config.yaml
num_hidden_layers: 10
intermediate_size: 1024
norm_eps: 1e-05
init_std_qkv: 0.0227
optimizer: "laprop"
learning_rate: 0.00112
beta2: 0.98
decay_shape: "sqrt"
z_loss: 1e-05
MLP neurons of a small language model. Each row is named by its layer, matrix (up: input weights) and neuron, and shows model dimensions 128-255. Each number is 128 + 24 x the weight over its row's rms, rounded and kept within 0 to 255. Numbers have three digits each.
A block is one neuron, or neurons of one layer that tend to fire together. After each block is what it responds to, as a language model described it from the Wikipedia text at the highest values.

L3.up67:119109098111141109124123113094139067129111123132118138098123144163121103078145157129109120133131108094137133130076188142093123134109131133122113120128144114156082126066155104080094136155097208114130107141109119118120144138165114099139109112167116119122112166124152177098101143136079126118131165120133136107098136136112116121147095166178119130141101121135094147112122117109130112111114
L3.up165:144118136103126085121120074123148131128141117089118096107121184114123101100088158107124134125107174097157132073127127152112123167125133129129123115099131148154110136127146125080130110159125115171141125134146115125138094152117152081138131168121131105127169116073159149130113120147112134133132098124102113117147154135133090126147089124126094117158122125131131111118174103137135125162113
L3.up198:149107085104102076124130146133146126145139145117134103111133142105097121088117102081102133088139130136115135156094124164135158141122126113126114108107127098142148116136134146108171119136111159150139117161114120140104113117101126114113118168120115136126097089105172125126117103167112149111146115120097098144111111129124154106120116116111117123127130138113080107120130146135091114094131
L3.up297:146104138076153111129056085105180116141192094121136115065137154146103107110086148112140126098131149086125135089137114154138111127098130163139145115140120117142110092087105083105139146133111160135146120118121121131129111156158117119130110164086125113138133160133122147138129141163069116111114102116129085109114108127090099147133116122153112132160123132121135102099116103153151137132124
L3.up343:104124119089135081134134115114168067115132126145106111116121154136113143147106187092099139113149141122146091148130140134107097143140140136151094102087158125115097098074116064096107140131157169135100104120145143129152124129120117123143105137086088086121125123124135117111099123141117134135113136147151100122124138137097073114131067169155101146172080132156141145115169077122090113130147
L3.up706:147115133130123081138105094128122097146165087143098119094087151109100133120149167120087115108129165093149132154127120141131127127099089132156129126131143085116138088117085148104099076096114118102130104151121150117085161115072140107127141126075085123132127142132164126101166107120101137141122132126162113126103117114137138142173097111128120130153112144144127114099081102128130109124139
L3.up854:114148132115158079147106126111165119159110098137129155101126184101130152123128169120125165119141214110129120116139140148106099132144142132141144086148126120144117139125085116095105121095156138095122113162140153123141122118114117124139123148112095102144131178105155130082095127136089185125105147086147109130141161133081127155127138128166158149171119135113090095104132105143073154194138
L3.up879:102107152095159125154113176114153126108138122133140109134170146116111125142111087112088118068124151073138096117143108161149099153115121152128085104125157136120132106090125152097110124135159171154128117117092148135161140116121111111138103134131129145116115131132169146138149140138110186144109157137138087100144156119080077138173137139165096142152109142121134131129156088131089104181123
Responds to: Numbers at table-row ends. Final digits or values ending a cell or row in stats tables, e.g. tennis tiebreak scores 7–6(3), match scores 2–0, results columns.

L3.up20:148113131084108119136129129135175086139157147127154120073121143151123136090134168115109136128148104089134148178131155142084136088109104124159116130141124129111107117108122102124106138147132156143114144124137113123132123126132130122118104176151136079149140142088154152140088103107127136172128092129109136113089139119110109106106125168128171139170116171112133124085143134125132091098108
L3.up35:156125154117119128172153108153144091148145135123188145117151139107129117104105117142126114125100129087099136109146144124138134149133135127128130148118131111095133144115127118090144113176109195161169138121117142125139117157158131083133115139110117113127137146092163125177116120155140142115140110150085130134121107128135097131125140126172148127168138177086170117077095119124108122140071
L3.up157:134127126116129092133140141098132123083140130126107120105120121138152185154147119168114079137137140077140094175164131130105094127163113137149123099126136119148119122122104140106129146093145128146123113137130140118163129117115123104150119161125112087122143118083130134119125113110130162106117158165145150089142140118137160125132104140139116138115112158112166153110229082118124135113128
L3.up263:134135215135132159124164078149112146130121156138172088126142110108172138100111114108121156135144158140160159148115165134126138141163084120134086177140124114108130139141115105081140122109110162152179121139115149099156102125157119116161124125154136088126166168146147129133115128116098170146170147072093131107143150128114132125153125128147187121144135170105161121105168149127136121149107
L3.up315:137132123133155078135132143112136080119112134135114118101145127129137132075160115136097082089158119099149118145152178146128115134104121140129084112126151126140164126074108125102095108125128152119145139164105152097131098103119108182163120193199103093111101130139116151098110134111064153088131164128106170083129136116078123114166098145168088130147111125135108134116166104124113164144113
L3.up472:130149131130148099150143119112142095114090100115112122084111132100115144152135099159099127133216090086145086169130154134150123106141117102165131128121142128137082137107119145150084144118156147141102119106123116081172136112132129119162115166145142081113111138102126138127119123107107179127143161146104163109141120113099115142152130123169127157124116124137160170098186119144124180126114
L3.up723:148145161158097137148168113131116115123149149145148098103119112107167124114148138130114138153128136089107116118154156144111093172112131132181148146121115121119127110146114106108094135107140133155123138123141133129152115169143142097119117134137107118148126108110145119125125128129089138147178111114116155093129145138154112111129142157119140097117132200099167126091204103136149154109120
L3.up934:145129115089118064160159089128181115133129145123140124114137147099164166140118146136083123150138138076129145180131155156131130172164163101178096111146139111080082157091090127107116136111136164135140122139111136118147122129131121093141132143131104101143123109111156143146090114094100146122138170136153185060131166116114108133155118178141131131148133175107133151119151132117086161138101
Responds to: Digits in numeric data. Digit pieces and separators in the middle of numbers in structured data, such as the minutes mark in coordinates (22°13′), decimals, version strings, and table values.

L5.up89:137115104146124048119131131092111119160169131124134110087124121112169130138116119127116132165144085110111120129124121126140162145142122105160137130116125126138158118158132086127152147143106146113148140178125098127092139114131154098155139126121105146141134138118122159073100105102180137115126114164078123133127160124130143141132140143148146127118126158094118136103061124116168114156123
L5.up509:162127203151112087151151134114122139146154142124134130104141094107124117161133141125095129125134158118143107108128145142124176157144136135148137133117148132145089144131163123095160131112143176131106147157109140138127100103122105123163148178107139097156129132115174136121111104152125149115120140121137091118139164140175134151167187122164138123105125131112100143124128104150118131139117
L5.up760:138152144122110051119120127093138103134116113138150105148136113086087135169134135127095124154129137100120139114121127129124154146147126100138141115095118112151103132107108140141114149141139180111089109152121146094108089136120137160153135156157135054134129157151139142108117119142132147115090148131130118116107117130113162162134122142169127108128116134100102132119131097152114167150119
L5.up807:176136108140124103153131154125141107137133125133123142142155104154150136133146120117125128144110117141124102124125176145154137072147166120114108126115112111161158107138155124117133143159124165102124142172151150127138108186157106087133086093138130105153134125145141130167117140150104139153114157106095111148146135141120136155130131119132175148088137132083121117096151103106095172132113
Responds to: Year final digit. The last digit of four-digit years split as prefix plus digit (202+3, 200+2, 199+1), in dates, election headings, citations and lists.

L6.up194:118143099120093124134145170169130145128127146112138082143144084118142121088140088155121082111109169136109175114150137146154154098143129065121114115137140119182142149103153147156165122110125120115146135089152136107180146167125111165123134136140155128117164138133099150135100125140103142080100147108138090129132063130123166118176133124177124119071122146119135141118158129139117196134138
L6.up592:168159111130128129121111131112116150141146126124140095127135063084180111114146116174134142162107169131115145084125157149145176103152128094117144125122095096138139167170143173135161142109115103108120150152152134111131108169192138121158120140135132136136131131097097123129084130145105149102137143111116126120133067139132174115147144108158113145089134138109127145124109121127141206164145
Responds to: Year final digit. Final digit of a four-digit year split as 201+9 or 202+3, mostly in sentence-opening phrases like "In May 2019," or "Since 2009,".

L3.up19:128109101109101110123126114134105085137200099135106129120113114131146100151148152103130124081166103097162142161104130128114152083131129141144144072112166101137106122069110156145139111125114166097157157140131100138099143127126159139111076125123105141137086148140106148089136136081122140146124067170172110125061173132137152154132112151142166130118111131157139155124122150108147124147118
L3.up49:099155116121178139126106138127127128145112097124143141148112142087085119135157108121145166102168149117190153116119117169130142096147126098132136119059129132158127133100086146136181096139145140116164120145165115116127091129128154131107094123117102080125107170150155119118108129067095170136117122116129089120081118107068129153141111124148165079155168126126115136100134158129141103122098
L3.up242:172131098134102136153156138157124128132109128135134107144140135094132113148145134093133125136182132147179134168131184124108141154098109081123166089121138135107127133171147163133150126105088124117149188144141134106118118131153133099085123129104083175125062107134113060118143119118136146090142162141103131131181141129163122133132141142150136160113143153127078139096113140156164124106124
L3.up269:192122095119070138121148096163119158124095113125120110127129135101104141132118105092141130148193118126154194138131100133143159127163053082130140108110104126125139125143145126163165109144092118117168141133153105101103102120112156126101097148133101113117094110119125103072186135099158140118095147113129122145105154136151105178107111140134138104145133150144133127127124140124142136133127
L3.up285:111145127107117066149114161128136140129115129131115149192118151130123139070173150111153115133152164104117138125099134143149135094126130110134120101121117148144163142144121121146116099133119104110133116169164126144145099102127169136107128141129105122146135145128104115092103134106133187083129130076115087139117124134128137122121175143123120061143122140149124178116138151133100130155115
L3.up378:138126121125092120139114131130097110117122115142105135136149124098123115107101151062147114116185144097093163114147124143120106121130118136134114103108124111122174158133101126164192099125103120122149139134142122153102125107158158101092130108138072124106071159151102172111136110120142132105142158126117145129139126112158129136118132130138127049135168142159095166098139137165189122128071
L3.up553:115124128140119129151098120131120141132125131120133121146160133097150135113157126111154127147182131137183122109139182119112123103139091088172162106141174120132077175158158124144158149090143120168152128165149160096175139128122158101116135129084131086176099208128104131125151111109128164136167161134125142111162129129146154155148145131149174092105163142112084151101103166130159157116104
L3.up732:131120076130089131159129122148130066119110085114141149145142152105102146124124118078175140079180158103114143146136135164164162089103108135123140077150111115139168139128130154128186080106113147104165135139107119115114152130108118146131130116089113174115087105127137138125152124112084161107118139118172116126168122124095124153116079159102118151136136140163111126110147110151110079095133
Responds to: Relative and clause-opening words. Words that open a following clause, mostly relative "that" after a noun (a contract that, the side that) plus "there", "who", "what", and word-initial fragments like w-, Wh-.

L6.up27:134156146059131096153127082132147117125115141147114074120149116112112091124114161104068055137140129112173119132164132126124073160181077134128114141098146136126141088127140119097109133129145125102123138121118156149176122151160130128161137109085145129145128142160192117106111080104099127097141144138123158140133182099108091130141107161144111133164153129174128123112175119154116147132114
L6.up873:144128156121134131158115132159142115098132149145164143131107130137078123122128089134108084121137118087157102131126126136102117174098122128146094160124131121126139116122161142069098115146135133126099122117094143103123118114141118105103070140153096115127137093086187095138144120126117115121133113138101137106128137128124111145177144143147129141092107152154121107132143108148123150156105
Responds to: Closing table-cell numbers. Closing parentheses, pipes and final digits that end a number in Wikipedia tables, such as tiebreak scores 7–6^{(3), (103.1) and 48.6 |.

L5.up340:141117125081096089134105121118160109120111111122156093109098129105058120136136122119108098114168122109157094094169119125118121173128135130144137168141140169123126146125152141081108130122128160152125096103135160124159134124128130107096117136115113117152136156080168138141136141130134117136113103129117127114111140105133122100137160132129134125077121174089103114086147112166111115133128
L5.up400:153132113146123080130114120133125106126148102093124117132118112120085128115136160111091118117147134119162109145106139119129130120140063147160087136114138116123126088131133126126116134125116130132141109115098170130111151113117136105111130143096110100147133141144141141128169103163135174108131117128133138131083142108133114121138130153121146119173143149119134116097138130162142119104127
L5.up841:106122191090121093127147128116177093113151168127150130158106117122109072119155138102117157146110116106174122144113142114110155064113083112166117142190114126096123108141072159133120124126158124134145143126084116158145143120133145156110120127149147092123127170150132091144115103137131189149150102098123173077091146132119104132140122141136145141117127142090122126065152098157128128143124
L5.up964:111126171102097107117097174090125140124152142124184136104140159123085124111113128093107137095129099109126097131120127125128129145106144125112106130178148142087119104106121112121075095109120135143132154094087120132085127148070164166071100139144096090160114158112085141131129108127132123158121095125148138069122167141125129131113139137119127112143113160125139157088143115148124095140139
Responds to: Numeric table separators. Decimal points, pipes, dashes and semicolons between numbers in statistics rows (sports records, election tallies, census data), e.g. 100.0, 62.00, 43–15.

L5.up114:131127157138105123168110101154152134119094150136111079064177146112136115140089100089152106118183128104117126158140174134163098102138097128143156128109108119097134150144115152147138091128102119131159151112139097106131120137145141111105132112091147081140089110136150100165096109136089156120140135119119144131177114130154142160142137123137098131131148136142110131056131123124143160068095
L5.up504:132114111112064112149106129164156131125097142148118106084117150091127121167146115099147146133191123105154138174157176151119160096126154114149152098129123153130108128120125132148131102102118116112152161177147156123122140153126143110110114148106136116145061110132076114153153127073127137104148110105120115116100132122156120126133136160116143140142115143147094148066173149120149111136094
L5.up655:150113103128154153148117133140162091121104149132123106103113145141146128164104087111104159121136146086143114146112131128148145072111140139108100154164162132117133097109097115108128112084147159136147160129130150107147128136062132145117099128149117140128109113124100182120146123088101115151133091114155131121162112153123072150126121158117112120124098143148138126104143114090097106112126
L5.up683:106160143132120136125147096105148088121085123136111094174120138073125171163148105073127154099138166111129136154139151133133145047132126080141143138158167116157136126127134147147156105121104168149120096148153194126091133121096148140155120149117118094130092109135092153131145111097080146137107149121148111078127130149119149160110108144086130114089091141149100171095150113148145134111124
Responds to: Word-initial subword fragments. Short first pieces of words split into several tokens, such as comp (compares, compiled), w (walls, worse), s (sic), sched, prep.

L5.up129:115155162119149084135114142131109079126091149145155112148121128152122123098122151150089101127140159096102123128193164135118103131167122165152100091157160120089123114133143141129143193100164162124132094126164124136159123179143132160167123120113129110159127176132131144124152122110060142089119148150120108080148144105129129130194164136132144104127117139111086155107172091111108118138100
L5.up353:127124173096158110160138132158109124119128157141132121137138135105110112126121146119088148128141123072143110106140123165115110128124132113145086151135167116113075080150127117106145183082146148123141107120129155126158120124133135127162117139161119127113130117114166143126133102107058138108144133125122136083181157135091108145177157155134137129185110142126102118116129093146114144167120
L5.up463:164135168114132138134141094123157120142143113133142073090131162072152102126106141108132107119127149112140137137151123153122146158150076128137116094136142118142135113125137159078143135136124125111201127122152151149112101135148125087137152148112146140110131107149141177130144118139105162134128110127080059124124090132097134128157148120150140081102133136064096119111118111099146154160082
L5.up666:099126161115150125122089134154123114141096150130198114135135112122092101112070135150055144080118124088119139126153169136102099141186142176129097129096154136135121094092131102133123169135138181125161151096094104126143149154114119103125122126137102130126083141131163130150127110141098175116082157099157088101121152117116115152134131143165143117134083155120105143108147110135112136106117
Responds to: Final digits of numbers. Last digit of numbers in tables, lists and dates, such as decimals after a point (346.24, 89.1) and year ends (2005–2006), plus "to" after "due".

L6.up226:140154155110150054144163158109093089140140152122127082134154117126130123086120096151119116160089132123086125108149117131144123124181143131130137163137139121146168151120118085123084138078129162148131118123105165082165098132117129128134134139111073131141113138085065112059145132119142114135126103164110097094136158149115144124121116147159115128154120171133136147125149063118155125140141
L6.up359:135116132105101106166130101143112122115124136120100062130119130129113105138118171163095101101131163111116119134133119130112104129179120147168151117095128136145126103130129120130110126117144164132154118159100158107135139131094135096136140135097097108117120141140159107108127112138124155101118166136139128089120152081126123159164120165107113138148127136124131117100167103148137188135129
Responds to: Decimal-fraction digits. Digits right after a decimal point in statistics, especially census percentages, election tables and measurements, e.g. 7.9%, 80.12%, 2.8 sq mi.

L3.up187:146118172111118149182113125122120087121152111127132119114120146112114136148159144113120100077163132095152175135158131129144143129113147153167142163139172146130116093116110094106081132100166131156130156139119141079200091136117165087097081136117119074116144133122108115113143121080116147177146112107140103083150101133119100158141119161147159148097127125112159102080153103132125137125081
L3.up194:212132122122094095111170061115162167153125162106158105108137133097129076108099145124096135147097179112114167135101154123117148146178118098144113136118141102134060164137130107151140125112102128084152114182134127093110137146135112103143135150109112176121107120096132101121113131149129167120134136125169117153140113145154133124156116137167113150083139161129155148105166121124099188149123
L3.up281:172129099116152144136173064160104149162104166121141148167138133108144097132104123133146165113114132158143170094098154160124129120144115093121113071080143113116130148152138102145160128122081163119158132131148152097086163124080142132111139117086065154145099114115138100085139139130127140113108129122147111109138122160104131133116118142145174136172106155172151151127105112096083183108125
L3.up383:137106160153104122162155104134123135147147127148147126088139154109138146135177129118106120094140129097133143145128136116149156120115170138168130163117149142136143100144115129062120126085155123138119160154140095092171090130093136104132103141114140136133162082078123089096140118100132160149126145133128098120131113113167075148141085151131130082107133155119174116103138126129145138129112
L3.up705:225137171112146081127166109162130108138158120144145096118157103112172107148124158138099095130119118115124179116122118118107167168135107133123084121106152097111145140121118110103166150125129146121148132152103154104110102133104161119170146133119133157184075123162169089121131118163122135121117121130123109138084123051118160158172174133137107129133122131112142117133111080113133144131123
L3.up713:152160108145117068154130068111124137101154142130127128153138126114090080092127184150137077129113137106148121130106151146098126136168125100134110142118152122113104118110105114115136149110138130107123124170131193100108136129096107135145121140111088126136123148101132157078118124128100160115142171162137153102147140141122145134127108153190137154105118130106152136135204069118112162162119
L3.up749:147124130117140140137132065121127118163149131113144134125120115136145097118109150158123084111108158139125143120103168124115132095159124128120146150114153110114111140156138101109138132119087145114120094148131146124112137188112133149122130139120074107174181169137149170126139121160103159125150107143124126153162134097121165142091149119160146135106132130105112109122113111129107174140134
L3.up884:143112159146122114113162083110072085129180116141139116160180122146147109128093141129109154176097116114129167097125145148141138148126153125153145140138123124100124149133097121096098138113119145122090115151089111090129146156093120144143120149161100093168110162101134161108133131177093106183118118094148118150117152117156156132143141134130153138114134137104115133130128102132160150185112
Responds to: Year final digits. Final digit of a four-digit year split as 201+4 or 199+0, in dates, ranges, headings and election titles, plus occasional words completing such phrases.